{"n_head": 2, "positions": "learned", "seq_len": 512, "dataset": "wikipedia_en"}
MLP neurons of a small language model. Each row is named by its layer, matrix (up: input weights) and neuron, and shows model dimensions 32-127. Each number is 500 + 25 x the weight over its row's rms, rounded and kept within 0 to 999. Numbers have three digits each.
Before each neuron's rows, "fires after" lists the tokens most often just before its 100 highest values on Wikipedia text that the model never trained on.

fires after: " |", " ", ","
L4.up557:467502502521502527499495535529508506477506491478453452504534497536532519532498473486494467424456493502468489486512519488520518464530499512497492503522526478473519507506506447454538475524463515467488516518505492541518509499518519513471535463536499486496499487490503485502447516491508466537

fires after: "L", "S", " S", " G", " L", "R"
L4.up580:500479511515555483526475478545554547534498508533538484490498478486500481505521492484491489503510497480470492460534503441485556468528531498496510492531526485484482513468495525428536492487477454517481502488545499502533494500500443491477490466510498541550520478465478466509525523517483526475

fires after: " the", ",", " to", " described", " that", " by"
L4.up664:520497520459507515461468505506486503525517496493500518538533471518488491530528477511502526493502479445477518517508457515478531468532529545533487492530544493535525495488523463477514524468498462470497494479518476517489518507477518527480536472494523500503503477467473518472516500472468491526

fires after: " ", " un", "|"
L4.up76:493513479504481518505515479526505487544466484448467475492496452519549502505508482492546490513492547499547515460518506510490448512525558502522515494522486484485504503502492508475497493550597498508497495462470532514493515456512490484484532507466510503512511526486476492526512499492491499526

fires after: " The", " the", " po", " |", "The"
L4.up251:512506476501475482533468538502483481510456548531452483501483512503485518522521487502480475506486487519497516497499499536501503510511577504473530470586499513521486539555468503489498521458496551501518508530490473442527501499500517511486519476475490522509527487504489488525503515474505485524

fires after: " M", " m", "m", " c", "M"
L4.up86:476522512535464509506478495499489461574506495509521500531518443501518453525486514521526513512497469487481465469518539499504567529477497465469488521517542485526485512493516494431552501503482451511504507460511479488522509487518460536517502495492555513515511460554494499489502506497510520527

fires after: "==", "-", " Pld", "|", " W", " disc"
L4.up11:487515463516500477512495526548472514472526500463522474518501474502492504445513539489502525476527474460533482523555499501536500489481497497491498493545497510517442498483507533489517525484520525488480502525468514510472489454477535555485468501523477505498538457513503529559517506473469480493

fires after: " |"
L4.up659:512524444492504475524516510494499495515520522479520535488513505484505489480525478468495531486458476506512509446511488540479537501498514543504465521521486499489512501506500487437496511456494484480539510528483489526554517481475485510498516474532496484477479469513487504466501477480470489541

fires after: ",", ";", "4", "5", "6", " |"
L4.up611:526459489521475501515485477525550470488496520490507518528484525514506492556489472501520491512534538500522514516511514531527478525505550502522525538471496507515459442516497496466501502505498549465482453499489482499485498492494483475504531525522513496511478493496485470521478510461501531482

fires after: "In", " in", " In", " the", " Gold"
L4.up444:535544500517478488516473486529533486487521517467489456499505475505533498507546507509504537492484520536461542503478502512519497515504495515503468517500470483508498494479466488510467512425537490461473460487468470489575503535499535567496505529504495522502468489488498509519478503508444507503

fires after: ".\n\n", "\n\n", " |\n\n", " He", "=="
L4.up543:448520525519481511504495470508464501511529490485500514519492507514497511513513469467508535489506503522494556511513538497521528467452483510487514480532479479571490540496438492526557541499517559459443498498524550487537478507544536510511436508507476479475495440442499482545474510528491533501

fires after: ".\n\n", " |\n\n"
L4.up481:469490479503508478519503517500483500450493542483479476512476540518511453484517530507476509506523537492529497506492516452518515515492513449472509515526506484500526554508494465539483529452553498434518535548500465460522482484523500555540521459540464523491532492502460473472515517492477492469

fires after: " ", " one", ",", ".", " of"
L4.up736:530458517518463490503505499549505516517512522534491525499464454543498497526463475504479515507505492506517504484478508547544497487527568481471513516499464472473482480426470511500537467499516531513483505519497488499516473509497488483521541519467495518451496528506472501537501519523483533519

fires after: " ", "a"
L4.up347:478476507484491522508476496486499517525512526459498480516534433460496539490493518505472532511526465529526467506496496527497503504507483493506522508546490514488510506518538515499558477517529524430511528529502559514502452529497493531487462486482472544463471511516469498521545457559500471497

fires after: ".\n\n", "\n\n", " the"
L4.up131:537492503495537483521525509516532502548487466507531465451490525505487456535495546511492516498495552491488539522505540532507511499467502449540495464522473473520516489504512525492539460473539538474521455500452528534501469531491505508498526512554451510508512428441484491503527505492480512503

fires after: "202", "200", "201", "\n\n", "198", "\n"
L4.up315:503475539526542486494523521488501503511493530466509514465492482513547508447496488474504503494512494493534487481535510494496491491485510525540483526514452510500494491499534481450463464480520452494470471494471493483557513492490529515540569500528528485483477501497517452476506501526483511525

fires after: " |", "1", "ock"
L4.up218:498480495520499487462530501484519473499526507514503487511515487480530511531510478472523518495504497545482471471530504507507499511444498528481530499516469478486554510508505517500507518528483535461474538568536439456460494514509477498443489508493499474496495473488500501464539485473491498536

fires after: " sh", " Sh", " W", " D", "ab", "ub"
L4.up140:498552507480554525520527516485512448499473535527543550468497509509460531491512525474497505485503464508509503504526541507527492474505505487507520464558503510528549501478550494463541472526504489446510501497454510513498439500480509555527415514478493508522465474520483474489497504526508521482

fires after: ",", " |", "(s", "-"
L4.up554:523501496541480529492441517481441480502499512509506480527492502520488534497478496510471556466551495518525507469491515515474518494476481520510453486495487495513523484482503480458461506496516528440495480536507522549506508530502564474532484524513530549442518463485534483510505494480498469498

fires after: " in", "202", "j", "201", " since", " f"
L4.up177:506532505524537488479471480491472519503513518504501538498471472473483497480484486523487499498500499509497477510533494515515484517504549463540522514532503473501504493531496479474485477498530469485501493473514481521479506463514496458503511466508531477523492514511531514516502459545489515523

fires after: ",", " "
L4.up509:498530477537466506507513544478541520518466474515486518502472492509481495578525481523490478478452491513480546496546547526504511471499464509459525492492524502505468494517468495509463471503471489491510495521515532479539484494522497473510510508534479507502518464464513527472483481497494507526

fires after: " |", "|"
L4.up6:511480486543473509514451524524492527519509491522521480526488486570504485503506519535457515491479479508522497493506476505499506494493510433482511521543515490512464525502529542509519531495473498469522487573474518481512477482480503469494457503482495505532508465469504470472496484442486511492

fires after: " \"", " (", " re", "-", " dis"
L4.up628:465499493508514496495471501523546534517518474510488510505470480521502478537540475512492498506495467526566513462500484488484554493467542476491520464506475519494477508514533531488486461493452479487495493484509508483492479500501483510491527523474539489499493492510464460520477519506468506495

fires after: "1", "2", "3", "'", "5", "8"
L4.up38:533461511486515471533447516487504513505530528522442498500494525495473477505498471470492500538462477519542467517530466468453451487507517547495450512506524490486497545503522481482537480522492527509441510538479518521475510493560486507504527530508479469496508463485514520528497495554484507449

fires after: ".", ",", " as", " The", "\n"
L4.up430:512488530489501505525481510512499504483505521527535478539495443520530506543478477494473515507492509495541519503505501522459496512521544542486480504500480553495557518497494441472515515492500493518454524516536508546507523556518489443531510511499528465503535517512472419575460493503485553521

fires after: " |", ".", " W"
L4.up588:483501466517540556522486526479508523474527541498537474488469504503519521478494494537495492480519512486492510495522456510524472491545531472475484524547503497485530506450519477473523510488496508500485461512466487481513436511474517519536488473505499531442503497505506421544540538512500510508

fires after: " to", " (", " could", " be", " rel", " was"
L4.up477:482459492509486496470479521504497503536495503498514470489526514518515528457488523504474512531487497460509528470552507517510513493494489532516526484484483509510505497519509455463556499481537464501491487485535510481514490516502484554516499498485467515480510516516504489510511515476482512519

fires after: " the", " a"
L4.up504:484499457536472521497527507519496509527484539464565472515508498490505486506491494489521480483514522517472522495518473535513522450502525478520483498537485521516450526495491515432513495500472462551477491480518509514518491487471474485477543487456523522473492486451478522518516481485465522458

fires after: "201", " part", "202", "200", " sevent"
L4.up492:477520512530540471514507476508494535458454480559503514516524491483519454498518458511505484485488551496528527455518499513473561476454513494506504498517525525491503484463483447454505499492510514502488521471461578533514491484519541476509523531498506456506429455505478490521559493510492492511

fires after: ",", ")"
L4.up245:525541527472487517486466471467516511550534549549528463481505450514506522481503524535538503504522502494513531508488498496458475535560504526474479507509502488515501512509523482497498502493523473460518513485498496515456502506497493525586538494505523466534509488503502492494518448525507496460

fires after: " (", ",", "J", " un", "L"
L4.up158:499473452485543504465479469529524545512478498526488540468521526495478482487488468459487512487537503473480533475509507510485513469486540468516515475505490456522481553508545537482474552496492485457509464512479499497510507522554518493508513520514436506490505495456550496439471502487498491506

fires after: " |", " a", " ", ".", " Notes"
L4.up311:502511489557463456519518498551482489514469504476491487481521517466457484503499493496434490498497503392479538481497483500496545464496490512546499522514469489494471499492553540509492536507456517485490480515494528494532491511505507517513526567524473523463502491497533487480506509512472510476

fires after: ",", ".", " ", " .", "5"
L4.up77:476526528518514538499523470494535496533485532499512458475458479489543482495437512503502484501525477525515487514500504504524503495496530526507509501533471503500548554516459477504500489464484509507515503479544533507475529521484576470559462519522469512484492489439488478489467467538471504509

fires after: " a", ",", " an", "h", " his"
L4.up297:506485481485516477499461524479499516488495525523510495457474516469509471491478536509472530535525510529511523519519539489494482472506476499502520502508499507493548495512514497486502502486509485508497505491516527432496448490515465521488512488500510474424487521490512531503466519491489501525

fires after: "0", "4", "7", "8", "6", "3"
L4.up314:484495532487488486518507542502545506516499479483498467495485501493487497491540499509483466485502495498499475497518488472466500539526520524483492500466495492518510501506450416485536480472485504461467539545508513474519542458509505487539568529519546498512479495545518496531523484488534524559

fires after: " |", " ("
L4.up455:496508566508528520526521514491545486496518546496502511530515496502483536485498511539518541506475490463487509470475499470496476500494508456523495501520446496465537493474512512475474445493511451494509504511526471503514507510503426513507497543549477510494479491522530517489529483474472535499

fires after: " the"
L4.up376:464513504508518431553500554535501518472452500482445486510488501502495528509508537511452501509476505494480475532524500527505545476491512510450481509508542477540495509513480502522532474455506503510454488506490524522500452524481547509472541490429531516482488491502464489528496486522460494525

fires after: " |", "|", "-", " Labor"
L4.up740:497483477525536458521492437509489527528497497533492512438520541513518509486504508475471477499482509531505484436499458523529494498483551520512520507500508484509490480459506512489501485478504486531475515507514514497540516493503535505525540526482499511439481488506509474495540546475501494526

fires after: " in", " to", ",", " and", " vol"
L4.up89:477480500529514540504489480492474544513446516506487507516467479510491487494506508481493495507502505506526527465489498517465486449526488461491479489496527526487479540518499491445487506488483491472517472522465496512507503487475456520533540508527499493533550519453487538485509480502494462508

fires after: " ", "1", "6", "4", "2", "8"
L4.up129:469511478508494522503469524494495466525486478489497484495433453496495563517516490512494534491506486526478473499498513505449512507503532492504541476483480500513437485496492513473513498496505468489507474527486501482558499484507529466537503498512502471435477511556518508494545478518476519481

fires after: ",", "5"
L4.up48:480516472514488501522475497522510485491520518492537517461457469458506502452486489491511486493463477517502525499537518556515490511503523480456499490491487446491504544494499479477483507489509494487505486477509466514511476568510480476517550517465520545474476536525497501541488486544487486485

fires after: " of", " /", "°N", "\n\n", "-", " Labor"
L4.up323:552473463505530524496521485516539471481518506553529483445492491548508497491534456499467512513489505487516439510478506503479513475491523446505489486475508487492525518468519507532524499516492475509522526527482531475471497477518469534521544524470492521539477503503474494488498483455485472487

fires after: ",", " ("
L4.up465:525496507463519481480509481525469515503520538512496461477511495505493453502516475535518531519509530537508542476523519511479450536540519494482516499487444547479503500523550481474499517490498509491547497517524478494479518481513536486524535504537482501487518491488487538532512471466521488445

fires after: " \"", " (", " un", " W"
L4.up304:495510510503496525510453573526507493488481515487497505469507523523483527507545517501467531491504490481512512469545500473537516547522442481457497465511507464448518487489517459518493488468545427468490477469460530494506474502499500499493496519481447522462501525523479463511498512445516531488

fires after: ",", ".", " un", "-", "===\n\n", " re"
L4.up511:484488504505462534426496477487494529505481537560481456546518453523508522515527505468536478499487541486508553503495517476531484509453484486495482497489491547508457516516536494478507502513563493513476537493485515515489494503509481515474455518484529482505510533507501512509492514500500479465

fires after: ",", " to", " when", " while"
L4.up531:467494461505504521481474462495496510495528549533502501457471452515493498514462488507466537512513525495466491490487511480471473534509530497495541486514483498511526525438508448463520515451462488490556491495531555446523515509504489500491499542496507459513522492511498466554459511514523511501

fires after: " ", "-", "==", "|"
L4.up134:481507544557513457518509480514512497487466496496521460517524501528505497535478487488481582488492473485524458505503428512511470492491507502455514478498487478471474511502522482477552534486468478500495480550481464522497489509521477474515492508480482513488529463492529488506517490494476471585

fires after: " at", " during", "200", "–", "198"
L4.up313:533434532526548514508464526505490494496456481508493510515476504457475466523521470518469535513488515557474504490514477486472473458491532485506488488504495487475504447491497444465507487495500469503465468514530524498535491490476530468519488480519541482496529528508509477495528500540478503485

fires after: ",", " with", " of", " by", " for", " that"
L4.up264:535467528528495511506471460503500516487507491483521516505520507504504489521512435518497472503502527449546477497507498535519446520537491528489525480481501466528529523493473514483455515528519517472526493516519463503490503506510544509488533523531479515467496459473447521506502460506504520509

fires after: " of", "6", " ft"
L4.up541:499482483521517489498501527484542477463508517500486533481478483490514529540525486490478491496525493507472504471495500483504494488547544500469471529506530492518538503506499431467494474481465458527564500517497513517471483501474495496501526517495535491549499448556514496502520510544506544513

fires after: " ", " |", "."
L4.up641:524528543542504497503499534491487500505446497467506485475488524506534497493536509523472473482523504501542475497494518562529493514551492486503505526509493508487506486471530501477521485529491526516526484548454535493576516522497511458476499455492499509468522495493528513491522518452452494476

fires after: " are", " is", " were", ",", "-", " was"
L4.up610:488493515530549489508512462534489478539513513477480467481447497471483448488549473499493475493553513487497480481508465528501513502466493463495491486461516468449492509477518493478529509520462493509467505525525553539490491549487540485484493541488515532478512479555496534439467491481498493525

fires after: "202", "201", "194", "200", "191", "199"
L4.up19:521472465491533510495525493511491524459528522503522505441472508502504482463504468502529544504501542479542508505484489516502513511490483552509522463537481497491506472490462465485427505536501458474478483521496483519510499530521506535478533499505474484528497473515528519498496497517468502511

fires after: " |", " Kh", " m", " ", " Mc"
L4.up682:535460536487493467486484495533529485502478495504470510505515520507524491517447520506484483568492494486532522487522492465506551510489535510482498513483528454496523493489483518476491522509524472442459496457495509489503474471469568528529534479508534539555480501525495517538453480511472537509

fires after: ".", "3", ","
L4.up244:509545526528515503507442496512502564490493509516510476501499487503489482521479508514458518498526537481478515471530493547486519494480529483444453467552491507488496500498474482503505539468489473483474509445518449497504470517505485486528511488502470500525487467493485518565488535557499502495

fires after: " \"", " un", "-", " ("
L4.up78:510502497498492504467507511553502570517499469502509499521535460525511493503498467517486474482528474487485492477518468476509535485535519444493511470504504485500484521490556501470519528511521494497489452503531529506508470476514511469496468494509471460495501491520524425487479488487498478524

fires after: " on", " st", " St", "-", "DST"
L4.up293:470521501504518494517502519509508551464516512506475500490503497529489450465517454515505542476541526524462492526519455510503548531484484487468490441485556484479490497514521495489524482512512494484475477486459488481485459482494449481486506558499484548529503452498503481440478515488479531505

fires after: " as", " under", "″W", " and", " to", " ("
L4.up336:502480480538494471473493525500479468501500490495480507515455537532493534471520487521471524562501512492495534488536502533469503474513522504448494500493483458536528530499471496512476472523479478500518489489519484513440493459528459481457522466500500483509518519468542506460480538478445525512

fires after: "0", " a", "1", "2", " GF"
L4.up91:528493479494520567524503484523492519526519486512478509472499500514485517522506498489507498477499516503440509511495474476478495481491516536537484511501526468467474478490491473502515498474496471472533486499516494478509493505474493518489545458470497499461494466491471490476481481520499502536

fires after: "1", "2", "4", "3", "5", "10"
L4.up629:471482491518491462520501505545526491530516488495484500516478541509489507501533481513492515498461483542491488488519479485479517486516517476509543498495476518516528493519455481470516480473473503460494503522470483471494534485469479513485511497520482493535500443510500497474511491511454510526

fires after: " |", ":", "=", " in"
L4.up404:537505520518531471512466507511545497517522496504517508495486466498524506508549472486487500506451522485502495527537523468493531455470524479494501473521538446477514488467525503457499478498430489493468460475532494510529474491495493478500511481519515472513481472468493508528511513470482530485

fires after: " T", " t", "1", "2", " M"
L4.up617:519505477494539471523473517511513494526489520538451432533501488535519508526551496500497525543466489529515508522487508489503543520404503501521507487510524485548470493516494485510557499477478509530496503538504505506514503514496481516511510505532455465503515487452504537513494513487497520522

fires after: " |", " −", " +", ":", " —;", " or"
L4.up545:483491514554523505493496494480588470522505507498529501538507505531532527487457472474524521518446544496509473531536488489491499462535491505493486497487495501512548479507514509462482479556527478488497474505508523538534504503480539506514525467489506526497490482492456488478488510518476530507

fires after: " In", " On", "On", " in"
L4.up201:478451487515492511581511508470487465535473539517522509526449488538489548468466489547525515490501504514523487485512489512504514469554506511507516519485453474483484505473475492499520494507483486515498449499477495480517494432509502478495521497535508519516484544468536466486488466480490511490